config.yaml
hidden_size: 512
norm_place: "pre"
bias: "none"
init: "trunc"
init_std_o: 0.00291
decay_shape: "linear"
batch_tokens: [32768, 65536, 131072, 262144]
doc_mask: false
MLP neurons of a small language model. Each row is named by its layer, matrix (up: input weights) and neuron, and shows model dimensions 192-255. Each number is 128 + 24 x the weight over its row's rms, rounded and kept within 0 to 255.
After each neuron's rows, "fires in" lists the words (lower case) most often at its 100 highest values on Wikipedia text that the model never trained on; "fires after" lists the tokens most often just before its 100 highest values on Wikipedia text that the model never trained on. A number after a token or word is its count.

L3.up1898 [157 119 121 134 170 100 143 192  94 119  96 104 105 123 131 126 133  98 188 129 125 138 166 160 137 129  80 115 121 135 135 139 135 128 149 152 152 150 133  95 159 176 151 120 152 105 127  98 108 149 154 146 127 127 164 112 121 107 116 155 139 147 132 112]
fires in: "city" 13, "town" 11, "suburb" 9, "parish" 9, "region" 8, "area" 8
fires after: " the" 75, " The" 8, "The" 4

L12.up1698 [149 131 126  86 187 137 108 101 132 103 129 101 114 174 128 141 137  95 127 144 124 132 121 171 128 146 116  95 117 142 117 157 124 117 127 136 113 128 163 104  95 143  89 152 137  50  78 136 100 125  87 129  93 179 169 134 137 145 121 123 168  96 128 124]
fires in: "the" 82, "in" 11
fires after: " in" 68, " In" 11, "In" 6

L3.up96 [104 124 118 102 137 145 132 106  85  78 128 142 143 118  80 139  76 114 151 146 107 122 166 118  85 129 111 151 129 134 102 153 102 102 108 139 112 156 139 114 120 140 107 126 101 137 129 132 132 104 143 120 126 122 128 124 127 113 162 163 106 137 165 151]
fires in: "11" 29, "14" 19, "12" 12, "13" 11, "15" 7
fires after: " |" 44, "|" 35, "\n" 11, "–" 5

L3.up525 [128 110 131 146 141 135 173  91 122  73 164 101  93 133 127 154 135 130 164 153 178 103  96 134 149 196 143 109 125 142 109 161 144 150 147 149 115 112 121  95 135 132 130 149 168 114 116 101  94 172 134 104 138 117 158 130 133 141  89 115 120 165  85 128]
fires in: "it" 27, "as" 16, "what" 8, "how" 6, "that" 5
fires after: "." 21, " (" 16, " \"" 8, " that" 6, "\n" 4

L3.up396 [132  98 153 130 137 109 121 104 113 121 125 138  84 151 152 136 168 135 124  90 146 150 148 155 113 102 127 119 128 111 163 126 128 100 157 120 127 138 172 128 114 136 154 116 129 114  98 141 128 124  80 129 122 124 180 131 129  95 114 135 125 129  91 129]
fires in: "2012" 13, "2020" 11, "2019" 11, "2017" 10, "2015" 10, "2013" 10
fires after: " (" 27, " in" 26, "–" 10, " In" 9, "In" 4

L3.up1603 [ 87 108 155 108 135 102 143  94  90 148 151 110 140 125 110 158  75 110 159 153  52 115 156 126 136 132  92 160 110 162  77 188 111  79 123 140 100 119 155 120 149 141 102 141 123 120  94 125 115 107 182 104 109 139 127 164 162 119 113 150 137 103 110 125]
fires in: "14" 21, "12" 13, "17" 11, "13" 7
fires after: "|" 29, "\n" 22, "–" 17, " (" 5, ":" 4, " M" 4

L3.up1480 [120 133 135 122 104 160 117 140 147 129 161 151  64 151  98  86 144 139 121 144 123  85 112 149 111 145 127 144 172 122 111  96 155 144  87 123 126 104 167 143 139 137  76 150 129 104 146 124 181 102 157  92 155 159 130 151 154 118  98 106 135 120 170 118]
fires in: "3" 24, "2" 24, "m" 14, "sep" 6, "7" 6, "yards" 5
fires after: " |" 57, "." 5, " 6" 4

L3.up1565 [134  90 139 119 138  58 127 132  78  85 173 112 153 101 111 140 137 130 105 149 121  90  90 138 113 139 131 110 134 181 153 109 127 144 138 127 116 140 133 138 141 116 124 120 134 137 152 150 144 178 126 119 142 162 136 127 139 104 130 150 124 143 133  97]
fires in: "born" 72, "married" 16
fires after: " (" 45, " was" 22

L3.up1871 [161 132  90 140 109 111 110 105 151 187 130 131 136 135 121 135  90 101 127  86 106 146 138  94 141 123 113 110 110 128 167 138 131 126 125 128 134 118 110 117 131 100 121 119 130 155 139 175 122 108 125 113 143 158 122 124 109 130 143 136 135 103 134 114]
fires in: "on" 67, "april" 4, "september" 4
fires after: "\n" 32, "." 25, " |" 4, "-" 4

L12.up1144 [121 103 139 130 107 116 176 128  75 121 170 133  91 129 143 137 119 124 126 107 119 124 107 131 154 156 102 144  81 108  85 127 130 124 125 117 128 124 150  83 135 144 102 108 145 116  86 151  94 132 109 128 111 145 157 103 116 133 156 141 139  89 116 144]
fires in: "in" 93
fires after: "." 36, "," 18, "\n" 11, " in" 5

L12.up227 [164 115  79 106 101 110 153  99 101 118 130 153 136 149 133  98 128 125 125 140 110 123 102 119 131 158 120  55 134 104 156 102 116 147 118 115 130 153 161 130  79  86 156 153 135 119 146 101 105 132 110 112 128 160 139 111 141 145 103 122 116 101  98 122]
fires in: "it" 50, "there" 42
fires after: "," 22, "." 22, "\n" 11, " but" 5, " that" 4

L3.up980 [123 112 108 132 167 100 119  82 134 152 143 183 143 161 118 136 112 123 176 120 163 160 146 119 119 168 100 162  73 125 152 120 158 152 187 162 151 151 129 111 141 147 167 119 131 107  74 109  89 139  85 187 126 140 179  95 138 121 143 123 115 136 143  96]
fires in: "he" 47, "she" 20, "it" 12, "personal" 5
fires after: "." 33, "," 20, "\n" 18, "==" 6, "The" 4

L12.up1296 [131 140 105 162 126 145 103 103 118 137 116 106 108 125 139 114 133 113  92 112 129 106 147 110 141 119 140 107 109 130 144 108 124 204 113 122 148 128 172 105  90 137 129 115 121 124 127 129 156 140 126 156 182 122 149  95 143 116 152 150 134 158 129 141]
fires in: "6" 26, "3" 18, "5" 8, "7" 7, "2" 5, "4" 5
fires after: " |" 35, ";" 15, ":" 12, " —" 4, " (" 4, "." 4

L3.up947 [131 123 131  78  93 110 132  86 149 103  96 114 104 146 149 195 135 134 120 118 113 127 114 138 124 159 164 119 129 117  89 156 165 138 128  96 126 133 137 102  87 126 128 106  79 135 106 115 118 140 140 105 135 108 119 141 132 133 134  99 122 117  96 114]
fires in: "2008" 16, "2005" 13, "2007" 12, "2009" 11, "2006" 8, "2003" 7
fires after: " (" 34, "|" 19, "-" 12, "In" 8, " In" 8, " the" 5

L3.up1332 [169 174 110 130 119 134 120 149 122 144 121 109 162 158 115 130 157 147 107 115 159 111 136 105  80  72 116 132 147 118 120 121 105 123 138 127 127 100 102 140 148 142 131 111 139 103 116 148 155 116 173 104 153 124 108 115 133 114 127 153 167 129  69  89]
fires in: "have" 38, "had" 30, "has" 12, "frac" 6
fires after: " to" 21, " that" 9, " may" 6, " which" 6, " it" 5, " who" 5

L12.up1315 [129 123 164 132 162 135 124 138 123 107 126 127 134  85  90 129 132 137 161 110 169 143 120 137 128 111 121 127 159 114 144 154 144  93 137 121 120 113 141 102  79 151 107 137 143 126 104 126 114 173 121 170  98 114 135 107 140 129 113 141 146  84 131 115]
fires in: "the" 79, "a" 10, "his" 4
fires after: " in" 48, " to" 10, "," 10, ";" 4

L3.up1326 [124 131 104 164 103 142 152 117 125 144 120 128 152 125 119 133 102  96 109 135 120 105 114  77 106 159 150 139 159 123 105 119 144 136 163 180 124 112 104 130 101 119 129 156 110 110 123 118 118 138 150 127 122 108 115 144 143 136 174 165 135  83 164 143]
fires in: "5" 47, "short" 23, "3" 12
fires after: " |" 49, ";" 17, " a" 6, " The" 4

L12.up1707 [108 165 131 119  57 138 105 116 108 105 118 135 131 140 118 141 123 113 108 159 152 129 145 152  84 107 178  84 120 130 113 128 120 129 113  94 146 110 121 125 130 127 106 124 205 140 152 150 117 135 143 132 122 143 145 106 148  74 122 120 132  96  97 134]
fires in: "6" 21, "2" 16, "3" 8, "1" 8, "4" 7
fires after: " |" 38, "," 12, " a" 10, " W" 8

L3.up650 [ 93 111 102  77 121 152 106 136 106 115 112 144 129 136 144 138 139  96 136 115  81 129 155 101 114 147 122 131 112 101 170 136 127  92 134 104 160 124 116 126 104  96 104 118  97 120 121 102 110 130 102 106 124 117 140 110 115 113 129  88 104 110 120 168]
fires in: "also" 28, "not" 13, "again" 8, "now" 8, "only" 6, "to" 6
fires after: " was" 50, " is" 20, " are" 9, " were" 8, " began" 5

L3.up361 [133 133 139 191 126  78 146 140 127 178 121 156 137 135 154 114 161 155 114  97 184 122 116 135 136 135 137 125 149  85 111 151 131 104 155 143 174 111  88 177 142 119 153 109 136  72 122 148 115 117 166 131 159 142 152 164 136 131 119 162 126  96 107 172]
fires in: "national" 30, "thomas" 8, "title" 7, "county" 6, "district" 5
fires after: " the" 48, " The" 8, "," 5

L3.up788 [120 103 156 117 159 158 138 116 110 131 117 121 118 131 114 116  63 100 157 114 148 135 161 127 130 133  95 147 151 145 106 138 175 119 125 151 137 147 113 139 148 145 131 126  93 122 123 144 141 128 172 119 150 118 129 124 142  76 161 119 136 125 130  88]
fires in: "11" 21, "12" 18, "15" 14, "13" 10, "16" 9, "14" 6
fires after: " |" 65, ";" 24, "|" 4

L12.up1981 [ 81 126 126 107 142 144 161 121  72 109 163 135  97 115 100 154 133 129 118 142 145 113 131 143  95 108 138 116 119 116 106 135 142 145 127 170 111  88 173 118 125 136 111 128  96 129 145 153 132 146 150 149 130 130 134 128 127 121 113 147 109  86 114 154]
fires in: "2" 40, "1" 12, "4" 11, "3" 7, "5" 4
fires after: " |" 49, "|" 27, ";" 10, "-" 8

L3.up411 [152 123 115 133 125 153 132 100  73 130 119  94 136 129 169 109 110 126 139 125  94 119 125 157  98 119 119 195  93 121 148 156 105 121 137 138 110 144  89 141 123 187 167 154 184 143 124 156 115 106 159 122 119 158 180 137 133 119 133 128 143 109 106 139]
fires in: "name" 19, "team" 16, "title" 8, "base" 5, "development" 5, "face" 4
fires after: " the" 59, " The" 10, " her" 4

L3.up1858 [124 107 161 191 116 112 131 141 118 121  99 122 104 112 153 158 122 128 137 131 114  88 149 136 112 131 164 137 169 133 146 152 139 104 130 161 124 136 107  79 158 137 112 127  82 136  87 140 104 135 170 182 122 160  76 117  67 180 113 115 104 112  89 133]
fires in: "at" 23, "in" 15, "a" 12, "as" 9
fires after: " (" 32, "." 32, "-" 10, " \"" 7

L3.up1938 [ 97  81  85 158 102 132  96 171  92 132 151 118 121 141 105 123 140 121 128 115 123 106 144  77 157 133 139 133 142 126  80 156 151 126 136 126 124 139 125 143 135 125 111 121 106 110 175 103 134 132 138 155 151 150 135 182 144  64 126 133 110 116  99  95]
fires in: "born" 21, "december" 19, "january" 12, "of" 10, "august" 6, "september" 6
fires after: " (" 32, "|" 9, ":" 8, " –" 6, " |" 5, "," 4

L12.up2013 [127 118 133 167 105 124 103 141 109  98 172 117  80 176 109 107 120 154 152  84 156 147 111  88 156 150 148 144 123 132 103 142 151 131 146 167 119  73  87 156  97 144 107 108 116 144 126 120 122 163 134 129 135  61 117 121 119  47  85 139 160 136 143 116]
fires in: "may" 16, "june" 9, "july" 8, "august" 8, "november" 8, "february" 8
fires after: " on" 21, " |" 20, "-" 12, "On" 11, ":" 7, "|" 6

L3.up1456 [123 114 108 126 122 128 119 136 149 115 129  78 138 175 113 126 125  96 142  93 132 130 115 107 124 136 115 135 120 160 133 134 112 134 128 111 133 151  93 139 197 114 147 112 116 129 118 104 145 139 105 117  95 137 133  85 158 135 138  88  91 144 123 127]
fires in: "town" 32, "state" 25, "city" 24, "community" 7
fires after: " the" 46, " of" 5, " The" 4, " a" 4

L3.up199 [126  91 130 158 134 131 171 110 159 146  85 188 109 112 123 135 138 128 157 132 104 202 129 166 120 110 153 105 124 160 150 115  92 134 118 159 124 138 122 144  99 123 138 120 138 123  58 151 159 106 136 182 157 123 168 152 108  95 147 154 120 128 116 132]
fires in: "2020" 19, "2018" 15, "2014" 10, "2012" 9, "2016" 8, "2011" 8
fires after: " in" 30, " of" 7, "In" 6, " July" 6, " November" 5, " June" 4

L3.up1311 [157  90 155 153 139 156 141 137 105  78 138  99 149 114 140 116  54 105  72 124 124 122 128 151 197 168 159 101 110 135 110 145 159 118 125 126 151 101 103 117 131 170 137 158 127 162 125 148 117 132 112 102  78  96  92 162 135  79 186 104 103 125 101 138]
fires in: "last" 17, "only" 10, "final" 10, "age" 5, "right" 4, "release" 4
fires after: " the" 56, " The" 12

L3.up1804 [ 97 114 146 116 108 120  90  87 104 111 122 113 159 149 138 127  92 167 130 101 108 137  94 102 113 136 153 107 123 165 111 171  99  99 156 125 157 149 126 146 179 116 138 175 164 114 146 153 104 164 116 160 154 123 154 140 122 117 147 153 125 120  80 162]
fires in: "early" 26, "first" 13, "last" 13, "only" 6, "debut" 6, "preliminary" 4
fires after: " the" 44, " The" 18, "==" 8, " an" 5